config.yaml
norm_place: "pre"
lr: 0.00184
schedule: "wsd"
MLP neurons of a small language model. Each row is named by its layer, matrix (gate and up: input weights; down: output weights) and neuron, and shows model dimensions 144-239. Each number is 50 + 15 x the weight over its row's rms, rounded and kept within 0 to 99. A neuron's up and down rows have the sign that makes its largest values positive.
After each neuron's rows, "fires after" lists the tokens most often just before its 100 highest values on Wikipedia text that the model never trained on; "fires before" lists the tokens most often just after its 100 highest values on Wikipedia text that the model never trained on. A number after a token or word is its count.

L6.gate442:44 77 31 42 55 59 71 23 86 61 64 54 44 47 72 57 20 33 37 48 59 50 43 72 62 68 63 50 49 58 33 45 45 67 37 33 58 38 82 53 47 42 56 51 48 25 77 93 63 51 63 28 31 40 42 20 59 25 08 53 57 47 42 34 59 60 46 48 20 38 66 44 30 51 59 25 50 39 51 57 65 45 44 46 20 42 75 47 39 36 54 61 30 37 31 57
L6.up442:64 51 42 26 61 36 55 33 83 65 43 14 73 61 72 47 38 68 50 48 21 31 54 52 59 48 60 28 60 57 55 42 73 63 33 51 46 66 45 43 45 60 75 38 33 35 32 60 59 51 61 40 33 63 55 51 25 30 47 52 50 51 44 60 77 73 67 54 20 48 58 42 43 58 18 61 73 74 84 72 69 38 47 66 31 57 38 75 61 43 38 68 55 72 52 61
L6.down442:45 40 42 64 42 34 48 52 48 33 16 32 66 64 33 62 18 33 39 41 50 40 56 51 65 50 60 54 64 44 31 43 43 44 60 46 35 58 29 49 38 28 60 61 24 47 74 50 44 31 58 56 49 42 31 50 50 72 34 66 60 44 45 67 45 47 37 90 62 51 21 74 54 41 70 62 56 64 51 40 69 49 37 69 63 67 72 67 30 77 69 49 65 75 59 54
fires after: ":" 27, "| " 20, "+" 12, "." 12, "list" 4
fires before: "|" 45, "| " 41

L2.gate391:46 33 56 52 29 70 53 23 50 53 59 32 60 55 70 55 69 55 36 80 28 90 19 39 47 65 55 30 35 82 24 62 34 23 33 58 36 51 36 31 19 62 27 45 32 60 42 38 52 63 64 40 56 74 67 60 45 69 48 53 64 45 64 47 60 39 50 47 41 51 46 24 52 61 34 47 53 36 54 49 31 59 51 60 42 55 29 31 81 57 36 57 27 41 57 30
L2.up391:34 55 43 24 64 41 62 27 59 41 67 28 34 40 46 67 57 56 54 58 37 64 19 66 69 49 72 17 46 55 26 50 65 37 55 55 60 37 33 41 42 55 69 45 61 90 20 47 67 19 48 39 41 73 69 51 46 50 42 60 79 46 38 58 47 33 35 58 43 53 45 73 47 55 30 29 49 40 56 64 50 14 55 60 23 28 39 41 46 58 63 49 49 42 55 34
L2.down391:48 51 46 32 63 57 41 31 46 38 28 58 22 61 48 42 60 55 51 21 35 47 28 70 70 45 87 26 34 29 45 38 39 26 44 58 54 45 23 28 28 47 61 38 65 75 58 42 52 35 85 70 40 47 53 59 41 80 47 79 60 80 74 49 78 48 53 57 46 44 48 51 52 41 25 31 21 29 54 68 41 67 31 56 29 32 29 51 63 66 55 44 61 60 67 43
fires after: "| " 31, "(" 8, "." 6, "," 5, ", " 4
fires before: "–" 20, "." 15, "," 9, "'" 6, "% " 5, "; " 4

L2.gate241:70 68 63 45 24 53 60 61 52 33 25 35 80 33 32 69 39 20 53 63 31 76 57 36 43 43 69 70 55 44 67 32 38 55 48 62 28 33 38 44 44 62 39 72 57 44 56 37 50 45 54 55 41 45 62 53 57 41 28 41 40 22 51 64 24 42 44 61 34 55 45 58 50 39 50 57 37 52 53 50 49 47 35 56 57 69 44 33 68 52 47 56 62 38 48 62
L2.up241:63 65 19 41 40 27 54 50 36 48 41 41 57 63 55 78 55 33 62 08 44 52 56 18 45 50 68 47 66 63 39 48 65 52 45 50 31 51 32 22 59 51 60 58 48 67 51 27 50 47 38 63 35 40 53 56 68 44 32 60 78 44 54 37 14 53 52 60 32 50 70 39 54 45 41 53 62 52 74 66 27 47 46 50 60 67 44 45 59 28 48 44 16 53 28 39
L2.down241:52 48 47 33 44 66 36 71 46 00 42 61 28 34 69 59 51 30 39 52 49 53 72 38 24 33 84 38 49 62 71 66 51 45 51 76 50 50 33 50 92 62 59 56 61 50 60 23 79 22 38 48 50 34 45 29 50 56 58 42 37 65 48 53 34 62 43 59 34 48 38 45 50 52 41 50 57 20 70 53 32 57 40 51 53 64 37 41 37 54 25 62 55 34 61 51
fires after: ", " 25, "in " 18, "(" 10, "of " 7, "to " 4, "the " 4
fires before: ", " 35, ")" 8, ") " 6, "'" 5, "; " 4, "\n" 4

L5.gate219:58 75 26 48 70 48 33 52 33 41 56 37 45 34 53 37 48 12 66 41 33 67 58 42 62 40 66 30 37 49 28 43 78 60 26 55 22 34 40 50 61 47 64 51 83 57 39 57 64 47 46 42 48 39 65 47 62 34 21 58 56 17 37 66 68 64 43 62 18 28 40 29 35 56 69 44 54 35 51 83 52 49 29 44 50 63 41 41 27 36 41 54 62 74 45 43
L5.up219:33 42 51 46 44 26 39 55 29 38 78 43 80 46 53 34 30 47 65 84 63 53 61 57 41 40 67 27 72 53 39 68 61 54 54 69 44 24 52 45 43 62 43 41 63 63 44 52 64 40 48 33 40 31 64 49 71 47 36 64 28 42 63 56 78 59 42 63 35 35 51 36 28 52 62 38 78 48 43 51 76 37 22 69 83 73 76 58 29 57 56 35 64 26 46 70
L5.down219:13 49 37 73 56 50 45 69 31 34 48 35 36 55 19 74 56 70 42 40 15 54 54 54 52 60 57 24 46 43 59 45 43 51 62 58 35 62 62 43 52 46 75 37 47 27 76 35 48 51 52 60 55 61 21 50 53 60 49 41 52 55 26 48 43 21 63 57 68 30 35 64 74 51 34 30 68 61 55 51 56 46 42 52 17 42 59 60 44 47 47 65 46 59 38 27
fires after: "." 29, "+" 14, "| " 10, " " 4, "Swing " 4
fires before: "| " 51, " " 8, "|" 6

L2.gate495:23 80 46 29 27 48 63 78 56 42 29 48 71 54 47 76 50 59 56 65 63 62 68 41 60 52 34 60 56 48 37 45 66 59 62 70 43 67 54 59 53 63 51 73 56 58 86 39 61 64 60 70 67 73 34 70 62 26 43 60 31 48 55 50 60 59 46 57 57 39 67 65 50 21 59 44 54 42 58 54 72 64 59 61 38 67 74 53 20 50 16 44 44 04 26 35
L2.up495:30 38 33 49 54 54 54 67 62 85 45 52 63 50 35 73 67 45 57 38 50 69 65 56 89 43 28 53 53 62 37 30 49 56 54 48 61 77 46 42 51 55 54 50 53 56 72 57 56 55 65 39 63 69 37 63 72 47 62 44 73 57 66 30 70 45 36 40 54 61 53 30 55 32 62 60 59 73 67 34 72 62 62 42 63 63 51 42 64 41 43 57 54 52 44 16
L2.down495:24 55 44 28 22 81 57 77 71 17 48 60 50 46 67 52 40 52 72 64 49 40 62 55 41 33 76 36 42 64 61 55 37 60 42 55 47 61 50 60 59 76 38 67 48 62 70 25 57 57 36 71 55 56 46 63 48 55 63 55 26 61 46 62 44 42 48 61 40 37 49 37 54 36 48 57 74 43 52 63 49 44 38 60 61 66 40 35 46 50 49 61 42 38 52 47
fires after: ", " 16, "in " 15, "of " 11, "(" 8, "and " 4
fires before: ", " 29, ". " 17, "." 14, ")" 12, "\n" 5, "'" 4

L4.gate261:20 56 38 57 34 42 47 20 42 64 53 59 47 52 33 65 47 59 48 70 48 70 41 52 44 61 31 54 60 55 77 46 48 61 66 64 63 57 47 49 34 73 51 74 59 62 39 38 26 37 56 54 59 61 80 45 59 50 52 53 34 48 55 51 56 59 23 55 61 50 63 61 46 65 44 29 67 77 29 41 65 34 39 82 41 47 65 62 50 65 61 52 77 44 74 35
L4.up261:62 46 77 33 57 49 39 70 56 56 33 30 37 53 68 42 60 44 52 49 17 29 65 61 46 56 67 44 48 37 48 56 43 40 30 50 47 38 47 54 44 57 71 33 37 52 75 36 73 53 83 46 43 59 13 49 64 63 57 41 49 56 54 54 47 47 65 79 57 41 40 60 63 25 52 71 41 00 58 54 53 70 56 28 59 81 45 69 44 25 68 48 36 38 60 59
L4.down261:29 45 28 78 38 41 66 22 60 63 62 51 50 34 33 60 44 58 47 56 67 68 37 50 48 61 26 47 71 59 75 29 34 60 62 40 62 45 55 50 51 39 39 72 57 31 31 50 28 53 39 53 68 55 67 60 40 31 33 63 32 45 52 46 54 57 25 48 43 53 64 52 33 58 65 27 55 97 35 43 52 35 39 83 52 48 74 34 49 69 42 56 51 53 60 38
fires after: "200" 30, "201" 24, "199" 12, "196" 8, "195" 7, "197" 4
fires before: ", " 24, "–" 18, ")" 10, ". " 9, ") " 9, "." 7

L6.gate4:62 69 48 21 71 69 71 40 48 41 36 32 39 51 50 50 57 47 71 40 42 31 33 52 40 66 46 42 80 63 09 63 36 52 52 57 10 43 56 40 40 59 59 38 40 21 53 70 59 45 32 51 74 51 76 46 26 65 12 41 62 60 32 43 35 53 58 30 11 67 57 48 45 31 58 53 63 51 62 48 67 64 40 63 33 57 77 38 57 63 64 39 57 24 55 50
L6.up4:68 71 53 35 97 73 70 44 34 42 51 47 36 39 53 50 31 48 68 95 53 50 25 46 65 50 55 67 46 38 38 46 48 31 55 75 24 51 39 41 42 52 58 34 51 63 44 67 48 29 54 59 55 58 72 60 61 55 13 59 61 49 43 52 58 63 62 68 49 43 47 34 36 65 68 09 37 32 60 62 55 38 47 37 53 71 55 38 51 50 55 37 45 57 61 58
L6.down4:46 56 64 49 61 45 54 62 33 50 62 41 51 61 29 51 29 47 56 63 36 69 39 48 40 28 42 39 30 29 85 34 37 44 36 47 37 54 35 62 59 55 54 52 28 73 45 59 42 42 44 41 31 30 51 51 29 50 56 29 57 50 58 73 49 65 42 41 27 31 20 31 44 50 49 35 59 49 53 86 28 33 52 46 34 45 50 47 72 58 82 26 40 37 65 62
fires after: "| " 56, "; " 5
fires before: "| " 35, "(" 5, "|" 4, "; " 4, "sale " 4, "+" 4

L6.gate170:58 52 55 46 47 52 60 76 59 53 58 54 40 52 48 49 69 31 70 63 49 42 50 44 39 80 32 42 36 57 45 65 48 31 50 62 29 52 73 66 61 54 75 43 28 77 57 47 56 53 32 32 58 40 60 42 73 78 37 58 64 49 32 25 61 40 46 79 55 31 64 41 12 37 25 49 79 60 59 38 55 38 81 57 56 34 57 70 48 39 36 54 57 35 46 45
L6.up170:41 66 40 48 48 32 69 50 33 57 71 44 40 32 51 68 33 33 54 72 31 36 61 56 44 57 34 80 59 45 64 53 50 58 95 36 45 59 46 21 51 72 64 32 45 51 56 43 32 56 65 56 50 43 36 42 68 55 31 63 63 46 39 71 38 63 53 39 50 66 60 36 58 44 38 50 73 61 41 68 49 44 47 47 51 50 53 57 66 53 30 52 65 40 70 34
L6.down170:48 49 46 41 47 25 48 36 50 37 47 64 52 71 43 56 64 26 67 59 61 52 50 72 51 42 63 45 49 64 37 62 51 50 54 44 52 32 39 39 66 74 48 51 61 43 59 29 41 60 82 49 58 43 59 58 56 30 47 60 39 41 56 60 37 43 60 52 49 42 24 57 52 40 33 45 91 18 46 71 55 38 45 64 55 45 50 41 49 42 67 48 51 31 77 63
fires after: ", " 44, "in " 16, "(" 7, "- " 5, "Eastern " 4
fires before: ", " 36, ")" 13, ". " 12, "'" 6

L6.gate329:54 49 57 44 66 43 87 48 72 43 36 28 60 43 53 54 38 37 70 36 51 56 33 21 35 42 43 42 50 63 45 50 51 49 20 45 21 39 81 32 61 45 57 43 38 58 49 66 36 57 34 56 60 37 78 52 41 58 08 51 80 77 21 19 51 52 45 47 36 71 63 56 55 76 45 51 55 62 62 39 49 58 48 61 19 75 42 49 63 47 38 51 69 50 51 23
L6.up329:46 65 59 55 46 36 32 77 36 38 41 68 66 41 74 45 50 46 67 42 35 46 53 30 38 60 50 57 22 51 47 49 55 44 27 42 43 59 41 50 45 63 56 63 27 84 33 35 25 49 63 65 51 40 54 71 51 30 31 46 55 59 48 48 76 64 45 38 36 38 52 36 36 45 46 56 23 46 32 52 52 43 36 62 70 40 33 59 35 52 29 17 63 37 30 47
L6.down329:34 61 41 68 29 52 39 43 54 33 69 52 82 49 71 61 68 64 59 53 55 83 53 60 69 57 70 51 57 41 48 41 62 44 44 72 58 39 47 50 50 55 24 61 32 43 68 37 69 54 43 61 49 77 35 62 53 23 52 46 41 50 72 59 62 42 53 49 53 21 47 40 51 63 48 44 36 43 55 64 57 50 61 62 56 42 49 64 18 68 46 57 45 42 35 57
fires after: "| " 60, ". " 4
fires before: "| " 51, "|" 7, "of " 4

L7.gate470:39 80 49 41 50 56 73 41 53 48 10 41 44 45 31 71 47 56 48 45 32 45 30 27 61 24 35 40 45 40 39 52 42 80 29 68 16 46 69 46 44 45 30 30 33 56 49 75 46 60 33 58 78 66 44 40 52 30 30 65 54 56 41 34 51 35 37 38 56 37 45 40 53 60 57 11 50 69 66 51 66 71 64 20 41 60 40 51 78 56 56 64 70 55 49 16
L7.up470:41 42 30 47 62 48 48 42 64 49 54 30 43 74 45 62 43 59 73 56 84 65 41 62 57 48 39 73 18 43 64 40 49 51 45 56 47 50 84 34 56 93 45 47 37 51 54 95 61 39 52 72 42 49 50 69 52 68 39 61 67 52 37 47 73 46 44 39 30 51 70 40 41 52 18 42 67 75 51 61 68 77 66 35 49 49 56 44 44 42 89 60 70 47 32 55
L7.down470:36 37 39 67 45 56 59 62 41 29 78 40 67 72 47 37 37 53 69 57 45 73 36 75 53 63 47 36 59 77 76 41 42 50 51 53 59 58 64 26 56 71 55 57 60 75 51 71 71 38 39 43 38 29 27 35 39 61 51 41 52 54 62 33 53 32 37 45 48 45 52 43 38 63 54 42 69 69 48 36 80 55 27 66 55 48 41 70 66 71 86 67 51 43 49 73
fires after: "| " 60
fires before: "| " 50, "by" 14, "by " 9, "|" 5, "in " 5